config.yaml
num_hidden_layers: 12
hidden_size: 896
num_attention_heads: 14
num_key_value_heads: 14
head_dim: 64
intermediate_size: 3584
vocab_size: 32000
hidden_act: "tanh_gelu"
norm: "layernorm"
norm_place: "pre"
norm_eps: 1e-06
positions: "learned"
qk_norm: true
attn_scale: 0.125
bias: "all"
tie_word_embeddings: true
parallel_block: false
init: "normal"
init_std_qkv: 0.0159
init_std_o: 0.00324
init_std_up: 0.0159
init_std_down: 0.00324
optimizer: "muon_variant"
learning_rate: 0.00145
lr_mult_o: 3.0
lr_mult_down: 0.7
beta1: 0.9
lr_head: 0.00607
max_grad_norm: 1.0
warmup_steps: 0
schedule: "wsd"
decay_fraction: 1.0
decay_shape: "linear"
final_lr_fraction: 0.1
batch_tokens: 131072
max_seq_len: 2048
doc_mask: false
z_loss: 0.0001
train_tokens: 1136000000
max_steps: 8667
dataset: "wikipedia_en"
MLP neurons of a small language model. Each row is named by its layer, matrix (up: input weights; down: output weights) and neuron, and shows model dimensions 528-783. Each number is 128 + 32 x the weight over its row's rms, rounded and kept within 0 to 255. Numbers have three digits each.
After each neuron's rows, "fires after" lists the tokens most often just before its 100 highest values on Wikipedia text that the model never trained on.

L4.up402:129089069192113134192084124120126160106101111124118111118120126133139176127146084150130179116130138100081116116154138112140125140090137087096146100108105122143112123163167128151132106138089146144111147152113082119166155171128105176135086144093148111139146155134112123139118195132105150152084062119068065129144089157098047151125142128124095122162120103156176118043101138079122100154129138124095126169157144157129131171117085125103120125157056169143136130137078100095065119150144136093191129124128108120050226144126114063151141144115034101128138135133123158093183103117125132111052132141146147119049073153127096091120112101135073088151101114182139104122082123141186134133094099114094055141140091160129139133114140133128168121108068176128152178124155118145127101096151138
L4.down402:130153112174114167201126142170125095169126144125114088122167152143167131155129094091177106183090141167123183174136087085136200149136133156064148157077106161182109147167097199149140066095103081117142116138172162055136142147154164138168162117112170182117095184105086140116171122079090179108123095153080102132082149160177116095099074110117130160100134124093131139150160120079122129128153135218126107075116161138151105132064132086111149135139091116121158118136157144173156175121084108152148096116104136199153124157158090068171071103123144106082033089157156119146131175100177100177137110131075160114113104106092145134110132140132118139119104121110110124166111088145118125142088109115146120134128137140131085115160130163124148139128159094151082148102072136082146147103146141
fires after: " |", ";", " 0;", " (", " 2;", ","

L4.up3210:079166146157228107192161164074149088057168118122152174106133108104161091156116109077168133092139144122212192109115170116161148105194100088063089090085149143135121140168106103074147116146132041101114109151163095088139084159151144149138118122156183147135107134138123132068171135141086094151076090193173172088188138107155110169156109152122151100157095159123179131153159117125155194177108199113114169076121073050121190170046119176126194070191170093160133106109092161096166122153110073099144169073156143145105084122140068116123171138120095152115102122135144077139196081158140138145129112105127087128125095056111199093157093135165144196119119077116039192152096142170115220135178144122117097100151073149064148178121138055149148122103154066165112137094103151094152140215176195
L4.down3210:101201085110095157135099117176114118170031143153106177150089178158158152159152158132127109155128075206098139115147099111142132142100118106183096108171180154175118126134088169163100137097170173117135130159102161124154191097117131144204130179118049126156117113158092127150119077137107130065117130066052107093078075136157181161076181121114107148140162118107020167125175107134125155132131078113156077099125199158131133092185177111114100164117111146135133166100123135142097089105117174177089133114062105154107070135172137087147061100118158097174179099096119182107048128071106104182116095082095120109115126155166134182135137112168120118187119128107107124053179140162108062113152116122154160095132165097178133147136131175152109119148067107086098108105152125094165110161125078
fires after: " the", " The", "The", ",", " GO"

L4.up3499:164091157178110185133153110142111075121143159140122174119113125142134139123088113112110084153192128163185134100105102080195149154161098135093118148111162119158230118104160120165147142127138161128078121158102106172117131131112148169125159081122114080109134182119095144107106107163151134135177160176105147091144064125082118151112164133106186046143127091116111118164061106073132099144135115121186161057114075114176136119166124136117090110077117124113122121162083108119135164116164103102125198044081163124104110163123154151087124091078107147173108115087182080080167118140123062140159126176131153061144207119188160097128084186130108098108164145123123109160115180166112158129093094182072171145155198144131115076120110207066152131143102160110108084173100136179195167042184146
L4.down3499:150057148136140131114133188203130109177126173099162132155147138087083170097127132131162091154139177152123127067103110161138118128091135189157122106179098130091168139149171110175125163040118114164157109128155158145117113174080146137124079154166138129169123145194119128167097068095100168128102121100131059085153109128094110215123098125154141118153159149060162095157118125159093151154124130165144123083107150127092116078131106141150177146152127186129152138183177169121105166082119164101128147132108111144143101082124144079113219105150097119138127106104173080090118135085100102162137134144141117135152070123062074162090121150144140116158147084107088096102112144162100137131147119136122149101121141125144089196142123111142138132086187124071147080109171099190156100155141111
fires after: " |", " ", " (", ";", " an"

L4.up3436:117144093096127113179094166102144106141104087101186170127103129076123102149142097109141065083089098170144133124103143130085124087125133061087166133064078115114111129171141111117123165137083124166143205158132163115126114182163106148142115181156147119159108184144074143149135092165072068122111143183079147072123135162180124068117064051111132203155110151079127142150165184163109073169088124147158099149093116073121128111125141144150057152113147200110121143113163106111201081144077177153059161078112096188062086135118146150133157118099177136128139187091138103150187148120118106145157120108133144105140063106129143192139111147075129041099173101095154116093144146147173080096159121102186126154099128124137168104094134139109125156148108094130178151125105127118163148133104183
L4.down3436:126132126168140081152198092164161074132136104087107150104138174139115170076159143136155149185134150121141164106179163128175124155115132133147110095128128125119156110131169088146148140150098145111123097105066097099136096121134118118128142156219169115147155127110118142176172176110164121099106121123174113115159131150131164111206180209176126150103118124142190093127158145118131098112115100138068155152114177126151132127189154142137125139199163079127101157119136125146177136135125072053138154135198105069167131122138081105131173073103126117182100088098115123063100158152086117050139146073145088128190131153098164089154164119146120120118134052108111097086177075136112139113063124075125169114117154125082078135120169169129171116100153146108105096154118152114144141205156104
fires after: " (", " \"", "born", "\n", " –"

L4.up3168:152159110106134138129128125127139110121088125113098106108137096104086071085079179095130115098089199159090161118027180127095119074148150099084084124128078185101152155196077131142096140137201136138108181146083125050181074104124083123125119126034164091101129098103109151092122165144124097162106086162119121130180127089121122146068103152128170147147130142058118100118102111178171098109078119168147180165128134183108168109131066143140109168202146138172115102080110115223180117110130124113157136104125092144137245102179208145126121100143165158159146149154134135159066115140128108072151147132081121132119169140169120121132113081054099119056117155098092108105171100163129129141138103120120092129141135106146106162169131182133115159135083146115090150117075103124122128090108107
L4.down3168:167099131099152085121092105101160080101166108110153104111062112127100110079139151126074178075143137081145163138181182106181141142076138033165101170137189135144174154120073123119084089144149142135086105167121157116150123164123147112114139099135093125139129132119151115107165078140105172126111144118165059107098154157130106161137096127081136085089117120167141129121126114107126132148157067128119093112127125124125129165137124163144132103122086186142184152092157106087162095192172098081135122123091152115121144129052122177144112140144190090154110134114093106120155109163127149172102103143131122169107115114122109153090102060088111114105132113159168159059136116118121083133042153094058131158164129108069087190100133114147133132143103091143148148114099155118133151121192141
fires after: "\n", "|", "-", " |", ":"

L4.up2911:141068151098079164166109118172153109160153145127138110131133100124113180141189112171167114155141086055062139150138143145104194182171136134131149119062169129147119139050094115119163145144103165146161144094145068051136107106165087161106136155103139077086121105105099122105127147165101114138152156195126140177103158113168145103116080107174116096051121157091119153182205185144138120115126170124126104103064086157155144172164133107115127138103175192164171078148143077183122069109129197131098164083147157120128133175148089094083103114131127095096137112071154133107153089054229059102164140139070112146096079139120168067161193120140153114121136190149140168151123121070112140145214131104104126105028142140111114121181156152106155125165093170094144108145120145091151193087159162
L4.down2911:202171159173173128135120116138206073103128108159177154059136144143100068127155100106166129131143177117115165186118153212116117134178161111060090101136118146157103149056189146198093154138077114170152093111105153110130137074147102153113135142106126135123126138166103130121162105089102147148175081122132088147135115165168128126166101134106129155153133064109105080085114104173106117131072116125112105125127163142104130169088115174162123070150160149140124111095143160074149196144069130063035116112146100126125154123106136138091142119168166163175132075119123151171105109114180063128098110150168079185071161140172112121149070213121098111125087148165162113084154125129082106211120164168170133173080088104162152129155105084131096145063124083129146122147104151065145217155066085
fires after: " 0;", " 0", " 1;", ":"

L4.up139:061114125077096132201118134140125103148106208050092145131137134109076103100162177128134158165074149148126142134067144160110183106105185129121151104183197179101160092151099157081159166188163148138065174209181080128128172148093109172100098148140121162118179123078123150081172135150145029128140153180120117153165095145111183182089085132130119122111140143134172121121118111140095149141148117114147147132117148111139194137125176123062154113138099158154145124140128173136165171145162141154085030144157078131063100119181136127097152130102128149124098157159098128148133085079157111123149128130117157119083101110150129118124120100141133114099158090139105115145061145110113151142109142135133195137196167195143147160067090153096083056092074113113170164128148143147170136116154151
L4.down139:158161123173128112122119172135164105145221100062106116144113210114141142159128153146152077118120118093159125163122131127182155163103123151119087107134139063133094127133081160112083122155083114149121131153183094144100137103183099103143128156068067124135163030148128121127161128099201148114199080131104111089120157188151132122134148136207186109128122150157153116121086077092123122141162104096142100055109116135147100161120159097082165092163158167173066097122149102154103081142157123117138104135158100133182125193113085099157097117122162106079095160176095079073145191140194145122138136146206155079098103080126152129128083110171071153084100133129075115100167142175121064145097147098161133119118130148107127127096089135161053134124137145089097115193158114099148070103094120
fires after: "\n", "|", " (", " |", " Total", " de"

L4.up3136:153133119116143142066081130137149164108150157118126118139130117109138133089143108193124101192165091129099153107083149107186108151104081097136165160081128177183081141125118098119144145133129132178163117162095134128113133134103107169141149126177103122144099138119128238094108114131136129094121064172153105075112171121125093129095125114113092156160168098170139164177158148125123197093128112131156127114103119116167099107086108102172137108094230190162127116121116160124102139126050131078143105117090136122164172113098101138107185143168167107125136078174086171120194087149103150133152081118127191119136203217137142138102116169065187165135061155136133127117082097194175102138137108138142112127077133124143144057126179151147113084161103139083166101155158145106205138170150150
L4.down3136:105136143049177115153143108098111072155169174141073138100119071145129090132173179085114095152175130141135115065095095133090159121089123120122173061140102186061142128176193147106129124157097102110148101181116098091151097174115164108135122145090130152089151150142156118113136104088141164104123162089139135137167130121184139120128121139103106132120065116110182148169162134083194142095123089149056092150109179124138135088087111106101097128143090116102133129141173179195101079099166098169177110171118125096090148157175165139125108133082128083152178146115106150158106132181104148120125148158164116054148080139103100088082136121137151202163134104158156103106169190114088155134129145103124094168075139170133156195150139122090116137129120099122148164135134169119086106129185125
fires after: ",", " and", " the", " which", "|"

L4.up872:073172086111127114056122115129092092162108139098119120127132162100163079152091138155130150153147106143067107127047167122128138102219105064106099134163124143118144156090156166134157129135120124145117118114144123103090131104143153168158150135187101138144090109104110114119158131171075168077137128127159112129129199167155150184153061174062121115109110120145141176198156105151087146140125201146104124126151103125122111128110140124108128157148157121118105115107092169135141121160168068157095213066071130073126164106134079106080115069062129122115100092088149122086166099067216083108152126143139137116148100136076128094129130133114149104115125119073089154116109126139122148157166136130118149146145168148091124113163181124143139115119150097132160103139097112180091086136163138
L4.down872:183128120129204169083170126123163146107076145190173181176139080060159094138123156074110118130103154108124158140134164114079121090095127097147118136163171147127123109170137174100143115122173128083139135155145121150187105111095126084161102145049106156136123015177076101070176080137138135134124127162165169148164141114142130142121123137157096136147080167171156140122129169080126168124153088130133098096151170150178115153070071106126170098137153148185097096126068192154164169093112213125073103115081138169138118123064142114140115163110125126120149156191124059166099115110149141112153154120113077102199125115142159116069154141116139162073082110119147060157110137119115194119122137134075125151133139111163135134106135133133138109151110092117079094103193068131075096107147081
fires after: " |", "|", " (", ",", ":", " the"

L4.up3113:071129149107124121166129156111171137126212133064121064161158118092160127082135133085159141180158186120127130085146108121118129133229116139078114087133165138094114138105065121156105151147123133151113120144149123095132081136184117183120111080090126123092134127136153079157118088146154085109110104104102138175137095091057115134135079094110109125118084165163149142131156135106073149101104199135134128106099095121140144155119140137119083138088146132104093092123110191139070116172174174141142156131112052167145142094126110113133163129084139106120130124150121125162122092117090183154097172110144129130099071127144105092133098136107171149088093110109136068083159149115090100110099202182084138158152108096152094106170107111126098181129140145078142172199139112108110123112164151
L4.down3113:112132094112130101082138126129121109120104130143141139146062119160177156140131169125160135081144094121139086117131168057086128056130134131180089099162142166160143163119091081063171169113126114108149167164124155146163125184083106144076125100119169139107133106151165194144119151116093118056113159163109097126093152166133118094131143194089112195056128133118093155159145070115160131160073101196089163146142174072083099158158120165152133147175096108119148113112159157123172095182142074167154095096154168134107163133139088091112121151164119131093086111124156101149119139138073119154118119128095194111115153167125162178200058113172141147148189149153118196083134077196170159152151077168159179059094161081151151162074170126122153134116135076115172099061164180147129130088157173
fires after: ",", " in", " New", ")"

L4.up2154:147162128152102181063115145159095198117133155115153206142153144175186116138140129115113092113093154143177189144160100159192162142134113084114134112147088175153139114110137093126164129095172144154099090130190141063160121117128103080100173171117192093136135128164114101144144228167093113159115102086146108149182116138086113114147163119138065086134119062125100119115166095153099093160153139125141113205083106194154126158119177153133148170084138101096152122115172058143126121115202076127077083149117116099159085157112115171108162137138105133119151144124121132173158167122139095190130156156138101137145127179116118112183138126201125100155133127143141179138143178157142144067138180112126145121098119186149109134120132116107083165165166131134043163118099089166131133094117206
L4.down2154:171147142176163162167147145123144147129138147109152151058152056116111105097091113108173135124117112144118096104202201090112113142118132127097090158144160118157110097131108107158093098157118124120104112176090140135158166147058137152148124156089132180127110178079143122178139093135158058092106085160119158124122121062179111119137118144116092167098092149151075080129059143100096136079161113103148163124197076133123065113109127164150118096136157225160126168129171069115163179106157157088094130068178149107109134066069095156172131069167147107102127159144093099189171121183114165159100161130114074158151118190148117099168122135130160162122110123133136148144083124152092114154147103142154115083097082147084086132129055145104086184143056142129104137161145102140104080135150156
fires after: " 0", " ", " 1", "-", " 0;"

L4.up2817:124125105214146123147130105132111108141119185105145103150136160171198130131119104148093087180169088085100162090148163147144145126154116091109135119166117111160185140196131107166128131179112171163128112105089106068127062096135133160133133120157151097156142159166116159136095155126103129105121088133085126160095114191141126124130098100105105105129072138122142114148111156119135074120133135139125124073127102135090127101099089103102158118110103156165092122130115079170160140124115128177128139094159168169109167085127108163073090102125117156101105129097124134037094182040104088126179059155073191090136137086146071081096170125127143119132100138120126105101089204164171098133100161116126169127125107129130136103101138121101160116147116151122102112134159110174113170118148123
L4.down2817:115132128129106155096140061156136189177047140144095140143112171104118111182161127111154095177200146117124164168146162159138148101170097111091132124121143156111150187107150143114133132162130158152115201178128141113114125172111153116147079127138138097142183151118105135116153069161122085095053128127109100112109078064072134147140135129130153168149147127141117156149110126122125094134122175092091163133095115159110087167093142177122144146182132104115184159081165118138134169112093127137109154055109114150092126171035127082099110135140146200152163075098137142144158199103150077117118142115111116119220043180159143094132116090218123138141133241105115089140137108152092109118100110117182091127176087059117132124087163105055166073125118125082127116128056168138144137123109128
fires after: " |", " of", ",", ";", " FIFA"